Weights of a small transformer language model: vocabulary 702, rotary positions.
MLP neurons of a small language model. Each row is named by its layer, matrix (down: output weights) and neuron, and shows model dimensions 48-143. Each number is 500 + 40 x the weight over its row's rms, rounded and kept within 0 to 999. Numbers have three digits each.
After each neuron's rows, "fires before" lists the tokens most often just after its 100 highest values on Wikipedia text that the model never trained on. A number after a token or word is its count.

L6.down917:464489501560618479530499517506295457535498488504511505511570482463518478520547478490516490481532498504521513502463275522548466491456514494462433501511496544504436462515525495488481485507546544480502478512530437563507574512570502499498544484513529495495516501489459484509493430490512525470
fires before: "-" 48, " of" 14, "v" 7

L5.down1009:501532484433446463506544451460431483513421524502436493469538445418524439485491452476492541527493469443522571512525558550521517541468499462464468522467509470505490497445513552531519477539473458533477423473509474502557537466498524491515444559455493536461485520487517492504451490443507606509
fires before: " " 41, "od" 7, "es" 4, " is" 4

L10.down319:505452493541492555482509546488389502427487491499511518576474488479535420512503490523441512521477497572460513494567365468521470519479519512455474565465516507554468525478515500519490531525481484570504480500496515477519548457456476476578470483511524468553503519515536451525485444500521553474
fires before: "it" 14, "on" 11, "um" 11, "lect" 10, "om" 6

L9.down497:496535477463538500527559457444534479502503468523440476492481509551548567518509440636467468544545492481438462420499540484472433457551539500509466468500563448488516550459542516524602464497482502493482538498439513498469453460471424526485566491495569492453533511496501446490558436480523477539
fires before: "s" 18, "ions" 15, "ary" 9, "ust" 7, "ember" 7, "c" 5

L5.down562:553520443508632532519477549449267480484560471524459505517487514539529444505530454506484533463502488503502467445467328526521571525530522473483448498449517443454513553483492468477539567540490470560502530500467455478548537545490466568553485479516456497470507513469429533451439474518429536497
fires before: "0" 14, "9" 13, "6" 11, "3" 8, "1" 7

L6.down844:456464487527532472523443471462490458501506524453516548550548496530492451473436448545473526553497526503540515515432411509505478422488450504516454435453467531508500492515477493507515468448428458472502594529492403561494576467563507542471520496535521475486392493507546504505464484479471494583
fires before: "==" 19, "===" 15, " the" 15, "|" 6, " s" 5, " he" 5

L6.down850:556469457460446523462523533492556458513465561566466535488415438501488512504432541486477514462515535521477458508512445497359501492503546524413518505519489438502438435518487480422494523464524514438475485485508477554503478491487444453492537401503477512542542514478514445460461557577484533473
fires before: "ation" 17, "ar" 15, "ut" 8, "at" 6, "ence" 6, "i" 5

L5.down152:488503476480467528447507515561536545432498488554482456495469513507513493521536564513427523394449563583496480528547494485508541566513551543467490456454494537465544568540531462552460463507501469540506503453505480508570514566507462497542506537571464428428492524499474467487548543482481456484
fires before: "ork" 15, "ear" 13, "S" 9, "al" 7, "an" 6

L6.down914:457505422507503548462501524498580540546553534528530580520520605492493568513484462560494487468490494498490481480492655412523563480559488507468458525544513548496427514512505478499500522511467481478556418488469502451529508457486509501565422491537510499478478487508419525460440577533425573489
fires before: "ool" 11, "ian" 10, "ol" 10, "ers" 9, "or" 5, "a" 5

L8.down555:519517484492484500412554456488403466457576600534537520538467497529455453529525493527560493537510446494429445507537517512437519560471533512472442548470545458454451503563567493532476519521499561450528521440483522486541478466492532523421427574533440500451483480580522461490498508496564474502
fires before: "ed" 18, " the" 15, "ing" 9, " a" 6, " part" 5

L6.down159:536467589482507562526491480505455499607512506536496513489433452531429416544400486576500458543495473529514521491492509509486438465387472509552507421530506459552479563456515524513469492525466503537479518501503509503510450479485537515531471520513535499533568500481474468557494531421481534472
fires before: " |" 33, "." 14, ":" 7, "–" 4

L7.down7:555495553493527551482546501531546549515514553570509504602469540513466520505513437531458488480500565543506493474516535473514465455510461435408441489543520493477476462422506570484463489522524474408590448601497540528564560588425453475507519481537486528468478527471494585457518448484442535418
fires before: "orn" 15, "ian" 10, "S" 9, "a" 8, "ary" 5, "z" 5

L8.down697:439471463459419501479441453465515539499602479510431495436524514547551561501507488529465543571540439546499579539517482456423529493524510466535527451525476482507480466529476474446460532482466489524511497538475575482515488488505496480499375501483471553488561551513534535534470459540508477500
fires before: "ish" 19, "ian" 11, "a" 9, "on" 6, "as" 5, "ri" 5

L10.down705:477492473568483526492496511551685514433459505544509450511529470502438548499552504473471521496590555482513465472484592472512523454538462436576523517527473463498559500476476491516474571483451524446424513486503418484519531522458562489516503506482506451491495485503458512497466554509530405496
fires before: "m" 21, "t" 19, "ill" 10, "ut" 9, ")" 8, "al" 5

L5.down907:517468504538540541470451511485436528517442567509410560517576454456503425526489504514434440514491574533476528541499483504505589540492528498543493438501518557536484464540513540434484545484525533562516434467433504453518553484548504441575440542476513474526544463437513465423484451447470525482
fires before: " " 34, "," 24, "." 8

L8.down621:474469560482508470428465478557412456485497507529550505506567491563527594504551531424541506465510485447459493468508500491520527601519517548426467502472488403511517476465525517598499455462546519524540413454532540557543488510507466517499412490546569476469487463487574479495469498497484613441
fires before: "k" 16, "ation" 10, "al" 9, "ical" 9, "ated" 9

L5.down539:544473525505526528500512461425471520463465458470545531516512504603515517485454500534499458434502511455511481499387418533552493534465511496566462530500506479508510454539537484492497493495516458478490475452487436533471545463530471509463515468484413494447483514478617477455499482536551488510
fires before: "|" 75

L8.down28:547528545523488494490490468544469505584504556500497502485460515473535498492521519518541467470472486481539557503502538508575456491470476497585451446475487489485436428479516499561514601529493499555484491515511540496520473521455511573492526487464499475495451478480501580520459490507477474468
fires before: "il" 22, "in" 16, "ed" 12

L5.down754:436501483510507562496474526537508480465515515517526500521481492491543460410520409481452521511507505512483491430626401463500479523515507542469509520463378438539528529466415485492539515526554526483491477581503499560485489506456472442548478494510508475472488494539461471507480499511483468528
fires before: "7" 17, "2" 13, "4" 12, "8" 10, "5" 7, "6" 7

L5.down994:547499480567475562472462532474532428517503448503541444518514513526499453513522502521570514547544521511441533483442483538485533497450522470403517525508507407496499568536457509530543543471539529415459421592485491498456541420491485498481462535523480510449546517486534434470514504608453578494
fires before: "v" 21, "ar" 17, "lect" 10, "ver" 5, "ff" 5

L9.down200:519504493462489509497513529445508524433484486542533516520598509462504512483483461505572410465471538462516509498551586505518488579429472425520520452444510514558492501505541540496469586525463509417576552508567450544540592522484522555460505457508501588459526520569503452498498510510485457433
fires before: "end" 13, "ul" 13, "es" 12, "t" 11, "a" 7, "e" 6

L5.down736:500458477435541511518497510442461455490490421562564460516450495468551454448502436444498571512454517525575467423530491513443497484511561597511498514487462482470524521475504508441504502532462580547525423457552519541498513530466536428447510425452497528434512453520501452505384528489421482569
fires before: "8" 11, "6" 11, "2" 9, "are" 9, "7" 8, "1" 7

L9.down605:531627466428454532498534450510670495519498538517533538476534442506468530463474471533546508498468526476534460478532548493411516561507581427496519455516449507530486470480517491498503463586455406503540485533435484478466389519532495536492487489595445472525490538537457536448484451510426481478
fires before: "t" 14, "end" 13, "res" 7, "ubl" 6, "es" 5, "or" 5

L5.down709:597467476532529518471474518510531499542483488501529511523509476508465584488496511535551532486511460490497478514409442561560411520466516489535458528474504564461536483489547457543442547491559517464523531508472499487512518454531479443484512537461440548591424529504493449467494521512564527520
fires before: "-" 49, " the" 7, "c" 4

L8.down115:505491456552464505587488465551480483556544523525479468476515486484473474431524592504511449509522412474501546504571489509526485498521511525520582520479522474423494436457489459503528482536502465554546485530468588521470512467406531568567487496436474481474419494577508476541516466430511469536
fires before: "g" 25, "s" 12, "us" 5, "m" 5, "ct" 5, "v" 5

L5.down387:519543503489531437492512534544463533522492502522547489478579550520468530524543546453498481435463513460526539550486470506473508527558541527475441584446444487458431461502514518559409519545510472529416509485568526530460526527496487487616549523503445541487507467505552563569548495440572550517
fires before: "s" 24, "-" 10, "ch" 8, "n" 8, "ce" 7, "," 6

L10.down552:479544527516512496583493512463604514515529489575441521497520543471520456464542481480518476504531495428498495476459552461521586449544492580466523421502507451526501496459492563469528525464497457484478460475515504501504544516512533508490504530537486488483485526501485588514543460403490484399
fires before: "{" 13, " (" 12, ")\n" 9, "^" 7, "2" 7, "T" 6

L9.down717:549460441471586504510414442589421440487437533531540516500468512501511505478529510511532477516493514505576484468480413472499489407495487583471493436492452547473543430554504495469512521493438429591503566515502539528425514419450535595469527503495465387468481524409530498523482442523475540518
fires before: "il" 17, "ild" 12, "le" 10, "ut" 6, "ff" 5

L8.down296:489570512537527466503457524480268435426555505543512541500495467498494449472465502529509465490529455471505491513498513513507478478577505495486501533479461527489581484522433598507474493488492512498503448469510518522438639497543476478454489455512454562418499528516503478484566465488508506489
fires before: " |" 16, ":" 12, " of" 10, "en" 8, "\n" 6, " d" 6

L8.down275:454459581531517526518539469488590516573551435486492488513513506458490495478512539454548503509489548496455509507493584533515546535528511485475497475460539439469499477511490577498459520469543544515510526506477479515528527524592431516537471514498448507488506492452505512490500440530571521491
fires before: "orn" 24, "if" 15, "ul" 8, "a" 6, "h" 4, "ol" 4

L10.down652:553459485466472477567562526476456512519500524521462408525494456443586516486537504534494516502518505533495535481535548512476483519466532480570451548467515548507483559472464530447565498494505488474462514472484519535491404478428512528545461494446483543479506489533506535474535468489485457456
fires before: "il" 21, "ed" 15, " with" 8, "s" 6, "er" 5, "p" 4

L7.down736:502527452574542539520477485482627495485497435532460575481452524425503495477538508542507518520562565554465567488446558460475531508531504494486464487517554467423493490514546559475506533453508477510493446468432459489516460507512515455513537485553454475546497494523466465503555530510500473439
fires before: "a" 23, " |" 15, "." 13, "," 12

L9.down902:510461545506471485424464478438515509467504443434437481509614528494546455530440483552485482502509478589519498503472471512518514474555550595524485444425484466490555458581573489477510488492497574455486584519495478496496544519422583449485451480513476506521440517466568472488471490505474454482
fires before: "ut" 34, "s" 15, " of" 5, "le" 5, "it" 4

L8.down763:469417507584542456459498527485512539494545515440478427510465473494509475473545560573474498553535546526518540569487501487480499401451544543476540531551547508411523479466507522448547444507544559465593463525505481538479552495461492487595543486528475507461437530487461500553587447491502481434
fires before: " |" 31, "," 15, "." 12, " of" 7, ")\n" 4, "\n" 4

L8.down620:548517515438570575476548498483567430496494454491576549485405443534520486502504474436477536509476404558561507460554470484467478482500566449470458451470467502488561584524549440460452509520550439502506457529471507505446405494539478476511447473461490425542484490535538498478545427485509498465
fires before: "ay" 20, "s" 13, "at" 6, "in" 5, "it" 4, "ov" 4

L5.down167:501489518500502528438457496430551568511520464471566477512447428464521533589403526487500541496547484496515490538503465479519497392510453547455478555548527517529471506441497503424492539466555465512499562554488509485509513449540436463489522471502537515482522487471545513481544539555412424524
fires before: "m" 18, "le" 14, "um" 9, "og" 6, "ip" 6, "u" 5

L10.down210:546485490493462540428558548537467424431528533481518561452502468493492532560419465584551483485494466447555513472436455546481449513514482532501515510460548495507500498473474502498446474459537526496508485501464491514474471512538523473458555473501488509501543511501534436481540460546472493523
fires before: "k" 23, "ated" 11, "ce" 9, "ro" 7, "qu" 5, "c" 5

L10.down871:433492488602540518543480508491509495522560550512490576492481478403551510519420428390474521511580500441488529529541519548491512567461510457511541504449435529511464525425451567550482517550531500523483520548434521517478477480533469507549479465545526521505467494449550516451560411468552552505
fires before: "w" 15, "est" 14, "." 12, "h" 6, "ers" 4

L6.down569:543510470523470523471484530542463612491548552551469418599483569469463495466492508514507505513546435518476545530533415450502480522497539451528537575468536506533540476464534488489494483491503456474499504532517482461516477575435517427449467473564505522549444492514450554519444464494489485550
fires before: "il" 20, "ion" 12, " /" 9, "or" 8, "ing" 6, "ed" 5

L8.down875:515459479524511552505517503496475531518550464496484499470488448492586484505583495550452503491526577556461427523556503567467436496525484443466566522534479541496468498491452479484533504493539495493542453548471490551561461496545465529469504499476466495508466494512459533545446495508492501460
fires before: "e" 13, "y" 11, "ic" 10, "n" 9, "es" 8, "orn" 7

L10.down565:508504518476626449561520492522393486520589499470547544547482528520511520524495467497473468487484489499478517527489413512431474449503613536459475457524533447451444411495534497470504460591455433527454491554564568549495607526482470481515507460538479552492510448492551536502518457475508470515
fires before: "-" 73, "n" 6

L5.down476:462383516526483575549508476486520421531455451561439509501510452339582434468469487486473439480524531520532544494508521534528528412556558502471539523499458483461473483460505459486490524519519484493539434501512523470464476466432521530537437483458469561474538500474467527510511455493489547507
fires before: " " 93

L9.down272:494589491535444507514472438480548486473535469535559548495484561438555486530538604458481536522496420522390551494544536464495503452524466425498459523504509498532566522524505537528512479527424443523418529505549505501512466549492521535528486482486507488509524476486486469569453449525490483470
fires before: "over" 19, "iv" 11, "et" 7, "en" 7, "ro" 7, "o" 6

L8.down789:499495527414499533461556594448390480571457468511569489524588485529502539532546465511587461509512481513401524474568435535500561464538473477484504419472542484481509470528520468499473528543495549533568420505499468501458476512400473541486468487541510558474507527589498553511502502520533484513
fires before: "e" 12, " a" 12, "en" 10, "ow" 7, "on" 5, "er" 5

L7.down928:554522558502477493477579515535636539488532442456520480450543542469543509520492503481456508481510468456540485500455620514478428480424481524510529585507458513433597495469430517482510478501476562481456505447478507465498456491469483513499535496469502419538536501406534537537519510369473447482
fires before: " " 23, "in" 8, "m" 8, ")" 7, "ill" 7

L5.down78:505496473520500452568519499425681552494519418505517480495503497458513531516478532406512449505480519470517536536503589553559500485512502426527528478529441464484501473509483431491512580474473460460440482473504550503462537541510534531492524511517421518548483497419464488469461585545517442479
fires before: "ates" 27, "ork" 15, "ay" 7, "ound" 6, "h" 5, "land" 4

L8.down868:464490477460554470410531470587572502483523534468484474462479445508500544501514522541471582542449459518477519480534474367430458399502552547502439494523476557497513549534552550504438524543510589439482560498561499529539435539483576504531500527521500543473532539449466491471479420565540494500
fires before: "an" 24, "o" 12, "ish" 10, "in" 6, "a" 6, "as" 5

L10.down114:485474429461460563476490586506545486475494491477432467501613444516466549498502454499517559483569509516407507465499512458473525492502541508495505511534543525525525581553552454474473602555428530489532470480537490551494496592477460545495508521588467457500513561563537481446543438538508547487
fires before: "as" 26, "t" 7, "ish" 7, "em" 5, "p" 5

L6.down770:447509429528487498527500538513520532523571522562415452556539489481576525450520498533533485502533553483473495501532423469484515530487518577444459460431443554490546505450536501601525526539494532504441558501503496599492477469509480487521483471526550468468453475499498491505589473491502478493
fires before: "ork" 15, "ard" 14, "ear" 11, "ou" 8, "oun" 7

L9.down966:566485541477567580446524477525609469559548464422550544510536491536488473554468452503462529555547543532473475482506517515468511499564471501427590474576460483479453485525496510421525473457476440560394470524447471463501498497463487574479492574494498430501461490520528465514464480530462482498
fires before: "ar" 24, "v" 10, "ation" 8, "ions" 7, "ated" 5

L8.down478:489458494475475469537511424477470553558467508450512533523518502562476470580420576475497445526536444510515470431459410501576567519543510521534413493528460543503474514510524561487521507479492473460517517504501483441517535568530560483503424525501494480569482506459484543520507508501439574486
fires before: "." 29, " |" 26, ":" 17, " t" 5

L7.down821:598510493542499529533484462458333483494544485573491470474546553441451518440530510528435533562510485503538512440499336517485482512493506531491496552517548495494499478514373489488484544478505506499601530542469533483508490447529473495538509529572526514444487488593482537509504522480449496467
fires before: "ed" 18, " |" 17, ":" 10, "–" 7, "ing" 6, " of" 4

L10.down848:494486436463538522396536525456432502531579502491536579494520513472470486479441491605526592479497529506380499448482419515470501527531455465449530515545509488474528488562559567506485522524526508529503500448458570580450458425586487505512455567465471505472513509535466474509516529511477542534
fires before: "n" 40, "t" 12, "al" 7, "ce" 4

L10.down525:549551450499526505520490443484522466503538562575466496447504552510406494486446545561524490505539521543547549445541551519448561435445536479475511422490497566534461521507574509441575480573470459484430569451498554491459507498466536513492463546555421440527464512557519467468495479422477434438
fires before: " |" 32, "." 23, "ts" 10, "e" 10, "r" 5

L6.down530:510587476489536471552462529501435440480559530509470556537474566530504438486511488522536510527457514423506556468508478536518532558475506498498471531439447429465506517574540502570494543587533578451478546504552484476503549462520483471475511492467524450499549605584472458508514478449488449482
fires before: "er" 25, "ot" 10, "s" 8, "at" 8, "n" 7

L9.down923:533508516528548479505480462464491456531449476484544523546528562448459526477514533491540498466511555521503486514415445472504526542473470418520568532548555480505531410461540478504499530442520486539422489516478486430514524401555427439489500448473496540547529483560553536593433455423556506514
fires before: "ut" 13, "le" 8, "r" 8, "og" 8, "ly" 7, "or" 6

L10.down1009:447539479453451534450525508504664518505492516505516455474435502518501536524616549509492513484532445543515482408466634511507500524493519564462560454501462461485516494483476467438546511482473454459457555513527486475523425458437481528539507491508485498500515501518508481510483545551491429513
fires before: "ork" 15, "ar" 12, "ound" 11, "st" 7, "est" 5

L8.down591:506436420474515478536457541456513567412433494496540448551484466460532534472473494570511392453530484495589543505517545488523448481525495509492593442491504550562448472434388506483486472538529560532549470489473548508506522571524511519527573494436455470515487563506584526454538454483477486519
fires before: "," 62, "." 15, " |" 6

L10.down542:498472454546509464495480555483492511505514492582456464482510486427565489502523502501521508544492502511509536495488516546455538513468542474481584472531553523492502495557424418507541410530499570517405509488585522558614419503472512470571540487507485543501493422503472525569562571468385508495
fires before: " " 22, "y" 15, "ary" 14, "ge" 8, "al" 6, "ated" 5

L9.down253:478515610471470437522490488488475486483484453460524505529478519473470521481550447440489521540508465559489523591507464537458489490472518572461464457465471483522481497501468542537515469549545446484508552552493475490529570531478477509523475455520533443491484586422519482525567486437503508501
fires before: "ut" 13, "ect" 11, "ates" 10, "ive" 7, "ies" 7, "ions" 6

L10.down434:571452525525516536555539541477545429456538569526516603477475476529400520542458536467534500419475501570548499517496513600419521524495458503467460484478498478487494478449498474478508471502510526650433521479481489507486458474487526435423486507569499500513480450505489560503464556486457434486
fires before: "en" 28, "ough" 13, "." 9, "ed" 7, " |" 5, "d" 4

L9.down220:532470501536515414429480479499540490572443514495537480623453492512507469474496532505595518520522535551498546500509403549467507500471512423535463527496464444480536493511507498448485558538468553511474485428547501490435539519601468489569474489467518491505565521485552496534506458584569429494
fires before: "b" 15, "es" 12, "pt" 10, "le" 9, "ut" 6

L10.down713:471485474516545530439461436560527526545463487471545516566460484424452556539599520529495533495437540569557398478573414460503465551499515509549506471521493511525504507447444483516434622528512522486489514483458476467451429498514531512447506413501491505467518589478388477508532574504457533497
fires before: "ave" 19, "n" 13, "x" 6, "op" 5, "im" 5, "igh" 4

L6.down906:495485586517541494501510574436487449502583478516616496549507519541488570501472493505559475481504497459535519519568512522553482396489516527492384399461507550528443488506427497461465510489489542462490504443524480484518501489548573486547515497443535461538507549502530541506520530484493469512
fires before: "ber" 16, "s" 14, "le" 11, "ab" 5, "m" 5, "er" 4

L5.down881:443441483516603497529465452469478458494518418460512486393475465511494554501530452534540489502596515552563444522527302490499451504496507526452580463521509511448537568513526535473492548498520462474514582449506469507520464463482519502573521551511434441460517522478423533523484506509511520507
fires before: "6" 16, "4" 13, "7" 12, "3" 7, "5" 7

L8.down859:517515521452554514448472537516392505563568540499459465470473519521526541518535496479523428499508521482522480519543417553526483523517567489539542479505456541497520446458418476469490481524507463519536482467482536464521485489527542498551591465519414541475469475472474467535513512445480519590
fires before: " " 42, " to" 12, "," 11, "y" 7

L9.down122:477529524473512455502503415419586433508514500483505499511583550541554473490494535507566478515542477472487534508443658504528506514464544480512432476531470560468534470508493451464484517441469526625461508490469472586463491501532576487532514433459457553419537513526482552500479473492566498537
fires before: "orn" 22, " |" 15, " " 7, ")" 5, "a" 5, "A" 5

L7.down961:420524519483529569555517483424459528460513482438454470455585557440491492404562510534520457462470458569483588461508558461494484492517472518540541532530480605505530510407430529473537466436475487484477536484455512520449501483554503502517492530460514449484520484523558518612511488499482473497
fires before: "ions" 33, "ion" 10, "s" 9, "ur" 7

L5.down710:562568532462479541526503426557371547489523465473494503489541490552521466539604544470463472497492513535468523537478634492472599546486444448564415461513500486503540490519477506495518534515481468500511490528542511496511559523474501544538506437511503485525512465453489525442423486475512485526
fires before: "." 21, "," 15, " and" 14, ".\n\n" 8, " in" 6, " The" 4

L9.down218:519475539543449494468516500453373450509482487509447621518527560441468519497535479515527488493419529497433603497563372475436497467527511481518615496454515511454479483454438565516436524513509479519508538517541482458515476476422510543525478550485527505455496565568601518502468475493430472492
fires before: "ing" 51, "ed" 15, "es" 12, "e" 5, "g" 5

L8.down443:570498428515502482480454494439501538490474465461517470545505461550548521547523538517538483472528477530516462535543525556528489568502552537537448541439535493423531500475530472564511447549547519495501536478579445435612486536491532488467445447391524524449495483523499537519494456524476516523
fires before: " a" 22, ":" 12, "c" 11, "\n" 7, "ign" 5, " |" 5

L7.down98:463378550525435484601523547488584508534533536511464554516494520521510539493533500549487534553491578472547555453540443501510470547462492526526423549450487519482560476504439495464443470514512473536483552528454446454402493546500433466475454539522451499467505475574492537477508466485527502446
fires before: "ing" 16, "." 10, "ed" 9, "er" 7, "ough" 5, "ition" 5

L9.down97:509481473505507490449393519517396487470522448531559469492554528559448519443486498526504491434502458492460435542502464547412553531457554509468488435506549468475489519527499454437416548526496587513542467464442470466489524434496531470523465526466496517458499549516539576506542503487535527433
fires before: "ed" 17, "s" 12, ":" 9, "an" 8, "ain" 7, "ing" 4

L9.down89:517465555449548509521559513575467470489451510475537496443488450516558516469567547534479451534547514520597529394515433487551449460482573453475500510505414541484544484484482485469457538499558518495508478432491445545446512417454555555506533538515459505556477546507461508512544474434473506517
fires before: "ay" 16, "an" 9, "at" 8, "ant" 7, "ac" 7, "in" 6

L7.down522:448498442510556441470456537466455530519501539509495483561509515491488496472429578537551525465432468476455628492545478478517577472528516485509458491545538501513492405435527450527535507525489539529479457561469491462480478498550521408541568509424480480479535447473552533529445429559496535491
fires before: "il" 17, "ru" 12, "in" 7, "inal" 7, "u" 6, "a" 5

L8.down367:465472514506558509524464561556470530493501511477482533414429487468487461567523521512502447458420575582475516470536512511507530490482547508496589571578457490456527549538415508518451509409516527535534525465425549490479448469573423444514543420471464554452483484478544506524537438510509466491
fires before: "ur" 15, "ure" 15, "iv" 11, "ion" 6, "m" 6

L8.down652:542460486576483506495494518537445505444541551525462516458471535397525501460530551513535496518455604484545494479482549469474510474579462553447505516524526487469568477456456537483497507462463485527488507466455552552442531432424489433562542509506558454458548548474529526496533513479419479508
fires before: "," 21, " |" 20, "." 14, "\n" 7, ".\n\n" 6, "\n\n" 5

L10.down108:521458497452466420398536527584573627413389488485522405547459444498534511481540455519529470495440538540440484495496494440492478521486484552509551473442469497477508559465489468464542582493454543505561511548443483449497469564492438489496453470469506490485542505488532462448515471515520514452
fires before: "op" 32, "it" 12, "on" 8, "an" 6, "ur" 5, " |" 4

L9.down144:501453477548541511534490487501313472509495501477437469511515411556519452434495442494481461600501460521512515571514474579487466472509516495457446503504465571467520460471499474505408460577443574548490507491439498512450481467475536461526494499536562470464453467516525455511573487425480499520
fires before: "ed" 32, "ut" 12, "n" 8, "es" 6, "s" 5

L8.down419:471491492541616468415515503489340475459607471511523475503516561491538495435496482543593484487508494472513520501458272516517502523457563471494481528517508469458488490485462456506479577558484526472523437517541526570455506453524483460488517495481486496424493503532517510490471516485513532525
fires before: "|" 67, "|---|---" 29

L9.down969:426484503491535444495515557542484461534440608515457450528473494477540471508478535455570460515492501480463555533512484534462526490431473476434461531482471517500409466493483502482527482449474546469509441543519523533576422426549473538493540468492431529484487505498513490467498491484473582500
fires before: "ar" 18, "ic" 12, "ip" 9, "in" 6, "ess" 6, "at" 5

L9.down337:474504546435447491477502547478345454539488516386451518494541570503493459546522446569512495442487487474547493494599363533515519491466539434480445515492476538478486528540447451507509477537511551492525510562489505521474492492514541511504495541464423508521502512560547483514527500424502524578
fires before: "ile" 24, "ite" 8, "ot" 7, "at" 6, "ic" 4, "o" 4

L10.down62:604444484521545455595514477512405497495436454501491455558571517534515467467428511453535498471481486543545500529502472519484505502388475528561499453471488465532559538478445494540543544544491479463502583450528472525511512495455495484496439545535440478447542529540553464462521535493460408520
fires before: "ct" 14, "s" 13, "ut" 10, "d" 8, "u" 8, "ed" 4

L8.down580:512564507496569456545470499491539504458583467553573445511518545496446514488499482571495390485518506532504489499482496465495533514527496444532561448453558575522461521427498473514450458534563465443496485502402576509512527472465491442555478482536529469510517449506476495480462518543456522547
fires before: "e" 13, "h" 13, "her" 12, "v" 8, "o" 5, "i" 5

L8.down883:521482448495462550556507471466578565507535530514609578533401495483468540493488501558472475471472544492473488527579481528508520465472520492519484461493487492541393497497519540535492467461527458442523473532467490435509522539523451496478522464495517449475525521496582483462401440465546522454
fires before: "," 14, "s" 13, "." 11, " of" 7, ".\n\n" 5, " and" 4

L8.down706:492504466515605504486481453495336504462600493526498574549494556510537466552495465534514475475493487517498496535469344501518466448470543515448439457496500481449515483487483481460487520511494474478452461517489556566472581520527467479527512470548427489476514507527524528489487437450441531521
fires before: "-" 99

L8.down954:598419522475493469533471547484526537452540562629523503487508504539498547501450481453506493492520500490505521455514509450475501475471536529561460481471564477479519470436505520489536437545482504430455548548541470435473569472479478490517499523493552514497519543531520540512539509530503444518
fires before: "es" 14, "ing" 12, "e" 11, "ed" 11, "hed" 8, "ter" 4

L6.down581:518422468542527497542477534465441477426554542551488477526465508456511499492495574530511531524583509476477528489499476436508493518456388495495492507523491529525580514504509527517484485472492497485435495435459537434564486477498353420496505513482476452531553525521524585459542479449504435460
fires before: "am" 19, "'s" 14, "x" 9, "-" 7, "ers" 7, " (" 5

L8.down934:493489530493505474522517515458631519513480511547489488602520444519561531508529470487509547541515481516501515487446613458460554480521498519485476507511473508491508474446492518520504484540443474505480573426519534569566503445509486540561530452479537517499482516428467532474455531488533525605
fires before: "ates" 37, "m" 6, "il" 5, "al" 4, "ab" 4, "ess" 4

L6.down484:568468492523490558532512497482421481530525562553476512483478512496592444529480511499497449503516453479500515537578402515549562452499520535514510532536532495482451467521544449528589460514491491528468446533516458441464537484454539551490539441533500460485494484488435579534494458499477551550
fires before: "c" 20, "l" 14, "m" 7, "v" 6, "ad" 4, "s" 4

L10.down659:448505506521512488503445549388451455404471522467484478475507525445501516510468524533455498457490505520406511488475452504528563465508436531510470536516478499517407460551460517541469495560520576495540523457497495529538551482556476521577500508493507496466489522556526536489556513543399542538
fires before: "S" 13, "age" 11, "x" 10, "K" 8, "." 8, "el" 5

L5.down974:505484456483432519433481435464479508520442484521516438492465495485555472521532524502520463549500545540516506487499437445567463482471508507377483500485492453490522508522476502505532541594475523429434497547508464467460481434508445497474418485513501533513541557488470414481489539558430500549
fires before: " |" 25, "." 14, "}" 13, "7" 12, "+" 11, "8" 8

L7.down681:481449495475461476550478511477606529514471472512496462511468596471541500485533449514441453519566541557583477492435623527544486507507498573513603469463502497408523478456488459485457525491546485476510505447490516452462522506453507498533480470511545525523514510547444398468474460503494494498
fires before: "R" 15, " |" 15, "L" 12, "D" 7, "ig" 4

L6.down752:507467487536444578506498589485681534562523442489518485533461399496557518547487486505459506535497557538470489488474564462497507533590510489473515506465525577535480494507485495499484497479481512476500493498487501491430444462481486492503532503545428518544555536560453496503532429511576440489
fires before: "ased" 19, "as" 16, "or" 9, "t" 7, "s" 6, "y" 4

L8.down914:540495511525467492457460525514500482598485469584518491524594531558529526524509527453501456494527520506490459526559474463453556569475535461521446503456465468534515509560507463463490456539453570466489461518495502527492521592528450468516460443507505547425511530527468469491496531568504449420
fires before: "es" 24, "r" 14, "e" 9, "uc" 7, "en" 6

L6.down238:468482509547473525478479515472456479494586492401468405480438525517479485460581484527495501562476486483515521533494434486544492473485536484464520521457473500408478524554419473515473458459496511429515562452479527488519442492494506556490500489530560479468479483461540523488516517467482516473
fires before: "ly" 17, "n" 10, "ed" 9, "es" 9, "us" 6, "th" 6

L9.down992:535510496545459546436551458564465499463447513526495497537554463403475434483524547485440475488520549580519508464574375544454481472509447524421526562537423509534469448538550525529517532485539512482441488494499487499523404389553567456455494476511535456552538559528506451490497558504494524503
fires before: "or" 22, "on" 8, "um" 5, "ar" 5, "ut" 5, "lect" 5